python train.py --num_hidden_layers=9 --hidden_size=512 --num_attention_heads=8 --num_key_value_heads=8 --head_dim=64 --intermediate_size=1344 --vocab_size=16384 --hidden_act="swiglu" --norm="rmsnorm" --norm_place="pre" --norm_eps=1e-05 --positions="rope" --rope_theta=10000.0 --rope_fraction=1.0 --qk_norm=false --attn_scale=0.125 --bias="none" --tie_word_embeddings=false --parallel_block=false --init="orth" --init_std_qkv=0.0331 --init_std_o=0.0331 --init_std_up=0.0331 --init_std_down=0.0204 --optimizer="muon_variant" --learning_rate=0.00833 --lr_mult_o=3.0 --lr_mult_up=1.29 --beta1=0.93 --lr_head=0.00804 --max_grad_norm=1.0 --warmup_steps=200 --schedule="wsd" --decay_fraction=0.936 --decay_shape="linear" --final_lr_fraction=0.1 --batch_tokens=131072 --max_seq_len=1024 --doc_mask=false --train_tokens=1246000000 --max_steps=9507 --dataset="wikipedia_en"
MLP neurons of a small language model. Each row is named by its layer, matrix (down: output weights) and neuron, and shows model dimensions 341-511. Each number is 128 + 32 x the weight over its row's rms, rounded and kept within 0 to 255. Numbers have three digits each. A neuron's up and down rows have the sign that makes its largest values positive.
Before each neuron's rows is what it responds to, as a language model described it from the Wikipedia text at the highest values.

Description: Short first pieces of split words, mostly verbs after a subject or comma in narrative prose, such as sw(ung), le(aped), sh(oved), un(constitutional).
L4.down463:130159172141106162173056112160134084099139119073115142137134135116139145117089098142159171111154093166131158080077098102173123160142145148153162133157162065137134158158153122120090084095165100158099141098110113110174172178141078136166128080122078114101184103083156084129115129155060106110169149124096126136086080117139142123132114206074136099180154131169152084175091167136159156073079126166164116140072121087182100083113099176099160130100128153101086124076150104096116139024108093112090105123103074144043087146099

Description: Digits or word pieces completing hyphenated vehicle, aircraft and military designations (F-35, RS-1, B-1, Lamborghini, Tank, Parachute), plus table-cell pipes after country names.
L5.down561:148151160099100124154134112163109111132136118115076144166122130191139132110081142134084125180158081176132151108156107144099146125109072132095110160122181137118194099107178130125108208115209119087107142140117124125115093114111122117088098115102190201223148126096077107125089080157181105138102131090186148136141161170097165096122149158097117118077113121167138140118135071128138125095112149124116172116133118138103130133131091153083206130098088147096184136162143146152169093089115131106166140166104154167114080141116

Description: The first piece of a word split into several tokens, often a short consonant cluster or prefix, such as t, sc, g, re, pre, inter (t-ampering, sc-arce, pre-tends).
L6.down1300:123133161125166123141124104090130177102152133072094076104081104182151120171182165140075045165087154126108111065109155141110096202112149121120110109167127171136125163063131111124130131101129110130115096099073198132175156080117138103128108107186114133101119182151140137104087094065125098114058124133123158155097141117132124131128094096116054126117154128137114139086134194145091118161185119108123103102126084127171148086140153085096134123116164121142120105092076114081156104194130020140121160081162149116096120199072

Description: Final pieces that complete a word split into subword tokens, such as the last digit of a year (199-8, 194-9) or later-al, asp-ir-ations, Val-our.
L6.down624:125122070111126200144187162145142085139187055150147146149117135121180178171105115152166107144125150119172137085080156094102091102173120136093138158136075125079142135133086126100118070109124103129151111085120125095159127069097100154091109145107093143116082127170102093161099131103132126091207081145115119104126136172088144120053096122075170104138160061179135184194147125107105169121153111082119126161123162157141107131119101113091134139111148143105102122136095082120136165150138180161091133070191106173078108070139

Description: Main verb or copula right after a sentence's subject that opens its predicate, often classifying it: is considered, was, are called, treated as.
L6.down800:121133083133101171153166193121101114136123126119133097133059154149135124175151146150112149147093123170108110071076104111125142146206161144101143078098148064117136085090137147189161102154164096102093148150147061139122162176149057051173108137212149149152096129157156085098099086134103075132181136102051094108088168109087143188123058123091100105103144191079115099123090175147183170057136164103158129093138138146116167178128114078086098136138161097151177132098132103139145149141173184203145136104155114164162178142116

Description: Forms of "to be" (is, was, are, 're, 's) and similar linking verbs like calls, right after a sentence subject before its description, as in Valga is, this was, it's.
L5.down1076:039121145103150171102082124100125075132123138078071124147147153052137129116108128078025160168105129145102149112123139139181143148094067174059127059087099138116173138118074107170117132075124123127115119142105106142105107158133147135175115120163123125141135168166154100143118140139119119134131113114093114129108154223152071140125117166105112050153134149104103100144132133094068116117145098143130163141083056101144067142159142130091196102164148103163115152112109149139070090130159131076143172094058143162116138150049

Description: Fragments inside split words (Adj-ut-ant, le-ot-ard, sum-mon-ing), hyphens in compounds or phone codes, and digits or count nouns after numbers (years, days, volumes).
L6.down1218:107140092137142133115084166090142115180129169129165174132189108174102124176198084168106094089089103093186136169144126187144102109115095073100148126111104118158166108142145147163085137117104113113132112165093058081137097102193063180161136124162048148111113137135124122148143087164149137147095216133078130142184123161119187147129069100112129121099141124147109151189099084175088126150149101151128144115100119066146160148163150123112113101098157183132170120140105115109122074141060142098154159119115081162070164168158

Description: First pieces of split words, such as cor in correlations or corrosion, Ge, Hy, Haw, plus articles like a in rocket-launch and engineering prose.
L6.down97:098146127136121148160156141164126050106132089078070109138144129150125138130176157136090059082097122157102081171148161140151149210114152085119130106147132124090177154039168148075145103101145124129084153155140174135122080115159105191112140177147113193132126125123136099105117137122107156149130143161139171100230135156094120087104135109123085127099155156125116129175160116120159082125120087111120179110103138091132174146158146172105173107123145147087129076165174138126122160163151145081086085166133122131134211131125

Description: Final digit of four-digit years (198-3, 197-6, 201-7), and "for" after known, noted or remembered in biographies and reviews.
L5.down1162:187139160130180099120112084170110109153088099129078175124193068134155049095104166088080155120151164143105107140108146079065112133132119167136173095147085118111132177161199127096173119154174102110154098117181130148159158142145127112112158124133070087140104132111145058060129105174130149112167134089057137115131081069066081112158166165115121113104093132109066178174105102175101137092123149111075125156095109132133188093187131176102169107083135106127124141084117106105138105168133116091126140134129161147147164127109

Description: Month names right after a day number in dates (24 September, 3 March); also mid-word pieces (Par-ach-ute, log-istical) and verbs like won, seeking.
L6.down606:143078127101110113102081139086087178105102178094185115132104123123153110134130141111093140107093108126100118186150104165132047108086181118146125141134112142160160118179189118112093111090081078114093175132136148179082177116106161112198144121113134140123068143191149137083117115145155135083103090132217088101245163106129133111107116145089123094111076208153151130107108196062116159141136132115145114080171179147122130146120124148181095082076179125147093151095195104086148137152128166170159135130184147077109138081124

Description: The re- prefix opening a passive or finite verb, mainly after was (reissued, re-elected, rehired), plus was/were/is right after a subject noun and word-initial fragments like g- (gifts, graft).
L5.down250:167129075122135116150140230093121156037157102180107180112061129131151231155182118132056131130137103094076131189086115147135143124095164153154084163078177082163104114102148083161160113153085199135148093140158137157130126078108160140172125176166079114161151182133114168141177091153160176123119093131135087138097149102117107080171130097105135071102134098128111133138163136136156123130072156099149145096122101180116083122121149113087140127108150109193163124095147149074128174171116144182169094162108105133154134142078

Description: Inner digits of split four-digit years (20-2-0, 1-9-56, 19-8-7) plus pipes opening new rows in results or stats tables.
L6.down463:022120085134136135133088132156122159136155124141171089123172121100110160106097163107179154099080149167124095106115123099141105136086183158150238143154128157056078130056135118182101109123108126177107133140102101132157085088102085095113132167107079119137126139126181143155127115137174135136154093157063169105142102174159083113144107169078089155120207130144130135163169148129091195112124130154107117149128149088111170161134141108118136121115083208174134185145085072146107109170140136148137108134109147199132082106162

Description: Auxiliaries, adverbs or subject nouns directly followed by a past participle or verb, e.g. was (fired), been (discussed), recently, head (slumped).
L6.down234:142147116081079103142094124103123143087090137178147120160075162132148155107086153129171105092107115120149069132113139131084162093126137185129142151186135168123089108114063143093134127122098061127131156106109092172139082159184093086134145125160119196097105119176110134154120116101082159173129111177083142090164164167142158153104066100114081139092145118152137177106114127141102130066149161144144110151128103141151107131135057101105137094137143159126064094145081155195160135098137141143114164145125181131192153141136

Description: The third digit of four-digit years after 19 or 20, in birth dates, tables and histories, e.g. 20[0]0, 19[8]7, 20[1]5.
L5.down21:055142082090130189190065105109178147076054095142108145175132119093059115113074143151183136089190029143167098176106150120087117114117049105139110195144153102095126113156120153169132106133142103112140134067135130181109128151196133131140070134126114085123127099205120129140105145137142155150076076143108152075152130140104141061074109165130124149141165143140105086142044151062145090169155123150145122132138118172145118135085107187168100106146115145152144103123097175121096116174169139098137174070154118091164077173113

Description: The space or determiner (a, the, no, three) opening a quantity or feature noun phrase, often before digits, e.g. "has 428", "There were no"; also mid-word pieces like cyl-inder, Fre-ight.
L4.down236:147161096168090131114159139180102094062102137200149182143156141154137149113081118094101157084180118182060127158141140147077131109127151155083152129110126195174159112098111142097101111120156109144195143117099120162107103081076111149121151142131074096111122148101030111154141121178181141182153090174232148104104122167143067072096193126114082082130103156156104120161126117140144112087192111191128172168114073126159139112113156096128149124127093146096149128101123163132077150082197133082173157102141061123122158090049

Description: Final token closing a time expression in narrative, mostly a year's last digit or words like week, year, day in "the following week".
L4.down962:146085104169136084140164141138139085204108086110124133118116127129162159144097107149119131100066119106094096120137107156127172079181123134100130115138163148109104144116155121120130086121115171070124115187086118119129121183097143099167168120095128134116169125124173109124173155170133152097116165081137098147150097138162147178133155072149018127097129087118151190131190141173101195141113149130063144144100158154131154073156099095137165098080093115161152085117059085162215108151181112171072176070088160119135138105132

Description: Colons splitting titles into title and subtitle (Soledad: The Prison, World of Warcraft: Cataclysm), plus later word pieces inside names and technical terms.
L5.down575:097136137028094126145133178120141088179134125128128132105136103049152158179143097098092148164112117135179163169131056088111128104069100159098125124095148122096159129098182110176148109142151145138094154115153207147158079155127095127146136137080123134131171127118157136110136161090063131060206103138123135049152126112103133099136168153131126088127119125138082098105110068142121113131126120091122098127209144118133086108180134126095143118127113161126127087112098112090087092167057140105162114134103117185151156150193

Description: Fires on the main verb or copula right after a long subject noun phrase, mostly is, be, was, are, and sometimes on an adverb like not, also, most.
L5.down1052:074101160085174123132108127160058118145143148119122141168186154154165159171127111128115140142090158155125126154102175133132165104164091148170143116124101150150112150151108129151136131097076068074149144162091153180165127113154087091154164083121157041136072107096158088128078078136115129128189138121097126146119117145161080171066129111143149115045213146154162084109127155098148122100132132129098101116191079118139134165167098154081112111165114071132084147140115129110159119109161128113079117077108127148117131139101

Description: Word pieces completing crime, punishment and death words in biographical text, such as jail, apprehended, executed, committed suicide, revenge; also scattered other word fragments.
L4.down501:136122210175118108085121110166123118139128102110148157139134054174111068083130112135109180170125195137150134099175156135098124149137145106105144155162096112109115167223109112134161205094126140125181079146101134102154122110132132056124153118157118076122090137058084139171094146147130124125059102103080129122077144084169200134114117110165081133128164089178149152116134112133068078062160113153110141113107168107175189106170130126160063139125126082156155091143146160133105145122129077101125157120112086123133194117175

Description: Punctuation that ends a title or leads into a name, mostly subtitle colons (Warcraft: Cataclysm, Rocket Singh: Salesman), also list dashes, table pipes, commas.
L6.down450:110135112136101143163149125168135136141118167150096144097173173171142158107056165114137136168135115132156150144079088144141107129120146055090108095053145127131170142072135123126087171128149133146114148130115180134056175124119095091131149105159105150140176072120144150157163103129118082092106146131155094088091144129117179189132105122107141110122124139102073065142099042163092104178120077119120133131122119145105123136144188085139130169149075133143089084152120193150176078130136157159183089125208143175126065112028

Description: Month names inside dates (birth dates, release dates, table entries), such as 6 November 1951, on October 30, 1954; weakly some digits.
L4.down161:130122129119134182154149066177140106160146136087169145066134151104078095150154082097086096117000123097101074156116112097139102150107136148134078123152174157190143182131100148123114088138151081075143135123135100159161131091113147121092120081104154186160114141190137117148113051128169084107081118106200103113112086125169116077136117127137152101166144112145132146108097123128116208056113108114091177111105098195076101101101112116129145130108101108130099146113105104099080120156129113184058153164131136123105102140079

Description: Time-unit nouns after a number or quantifier (two years later, a short time later, five days before), plus the second digit of match scores (2–1, 1–0).
L5.down731:132108167147123088141108124107201071158137137163120139114089107141153136158114122182165130085118099136141147113075140118080158132110106125092152162112123085128173135142146081129125090140176153168158117152141103122127146148153161127114028079101182125107126162139121145102111126115105093110132158130110149165114187170061170118130125133153153151124131137134154119111108136147162099150126051104128127098106131110107151054094092062107085168101158157119087183124108058113127161141130176107160056078106111107133138185172

Description: Adverbs or their -ly/-ely suffix pieces right after is/was/are or a stem, modifying a following participle or adjective, e.g. internally, strictly, closely, strongly.
L4.down234:100090126145089156139158101144140170150182070158136109170131081053114160153118129091134148134089119091150127180068156106122165133112116184158097132130108161119133105137106132147134164137100131113111184121183080124095146165110096083099125086115133088123080130104149150107108079094080113154132133135063137120160186203108147099168109134122075099145071161153134128127072155102121190102158105168146184145107069139109113136158101083122125077142139124123077106161142176157136086145158121183114093190160103126120126173155

Description: The last token of a role or title phrase, or a separator, just before a person's name, e.g. Mayor of Bogotá, / keyboardist / 1983: / table | before a name.
L5.down672:082087099162130090180107132164154100128156117101111163126101134160147117166140129119148149086108178138149041186082133074055142151123122152127120148126144096120166134123130133137140127143187163187147197123130067148119199145153132139116153087166108123092120144132161108083113166107121105138149138108142137170168134185066125127140131155125071130165162138134099139125125116112116124090130076097142158129131128192122110097124077146081139111104121170130130105175154078128174069118126058112181111120125124148166109140101

Description: Connective tokens that extend a phrase after a just-completed name or noun, mostly "and", also "by", "whom", and an opening "(" after a biography's subject name.
L4.down931:146152140110161107151118101166076080093143155111147155136190187131200128142082064101133108131117145160058179159137153061115120151085135195160137169115118121125137093175105166083135144148141077149142148127114180133144140143149151160184089107086127100145160136140143173152102142172186139135042142102136124116208134082120155074175151146104124122158130085119122143198130113060077097089122114187124127111126106174177091131086110133129113170134141166078152165093115155160101133108082142130115062173121090066155093097153

Description: Separators and function words right before a personal name: table pipes, list dashes, commas in name lists, "by", "for", colons.
L6.down888:143162148124164079120118096138089105130198121107144171124133143143160125138120140155145122167099126153129116156121146110081102138173143144173119154128124103141132136162098101150170126135152157114144126147148068182106161114117117136134130141169150112093119114137218088114142188104103085153064078083119074128136152122095171114158132119176081128140136098108137133128164145068064123092154098092173083142097114174148116078100087130109153108124116157115102140142103139172101123127130090101121082113171095147142171113138

Description: Punctuation or opening quote marks that introduce a quotation after said, stated, wrote, or saw as; also mid-word fragments like do-z-ens, re-j-oined, cl-inc-hed.
L4.down162:137208065072163146123108126096123040147116070100158189119179153103101176086128099148152130133147109118115146078093127100095111118115156093127123158104110103185108120125170137138114128133175152124128125118117087107131098159135156160176117153124131129158147095141197109113125158138083096183129202225082135097115127133094157124118103110103135090107153185152108155118078120116154122079128110088141169151140140082179122122138140158137162166117159115115092124172135104070189063189059153110112122186124124126140121155089

Description: Verbs, participles and the particles or prepositions bound to them right after a subject or auxiliary in narrative prose, e.g. turned out, went to, flown, been made.
L4.down959:089123137129083156081179114128164167145061183140111099160107167170141098131177125103182136053147091135117164128137103155139066144168145151148135128097103096157132137179120155144109147095139088085120075133134126168120096161090112071107137119107089068129182149141123136097083100131065118125118143098145149113078122151123107151117143125136089097071106166157137090118087142146159079067138127149126156111084120160099102133097150140112154155144192169111076139091158110116109146158123063118191078157112150084151130094145

Description: Month names inside dates, usually before a year or day number, as in "In April 2004", "on June 27", "18 October 2001", including abbreviations like Nov.
L5.down377:152097175167139115099141195121164100190118106144150164123094117158154082151111146135172061121152135124143076124150138082104066053156138104157165133147163141135093030103087114158121077130065155111210111144106126092182189177105113213186167111133147120154091176117138073109159160191110167071164119111128156084141102139172114181128153132096150080119145170145153093175103052137132162145128155198143140130081159103134157069174163097130141117095153133067109188091120066128078161181142093140142150038111106119113132133156

Description: Second or third digit of a four-digit year split into single-digit tokens, e.g. the 0 in 2014 or the 2 in 2020, 1930s.
L4.down1020:132089140183112095093152141092147094187109140142048168185073149117154125122077072141068139127145137141121143115153125147147139120132127092143156142177108169129079131162093161144102094097137147145105128143210123097140134179103111066175172081111084157165110162140105108144175087204145177153162113144098189123130171142136184114108140128120158110147096113118131179181144123155096137108167080113086125112118102141100152134120108120147119140164112092146129138165124128167134144192072156137183159082120154096134153121125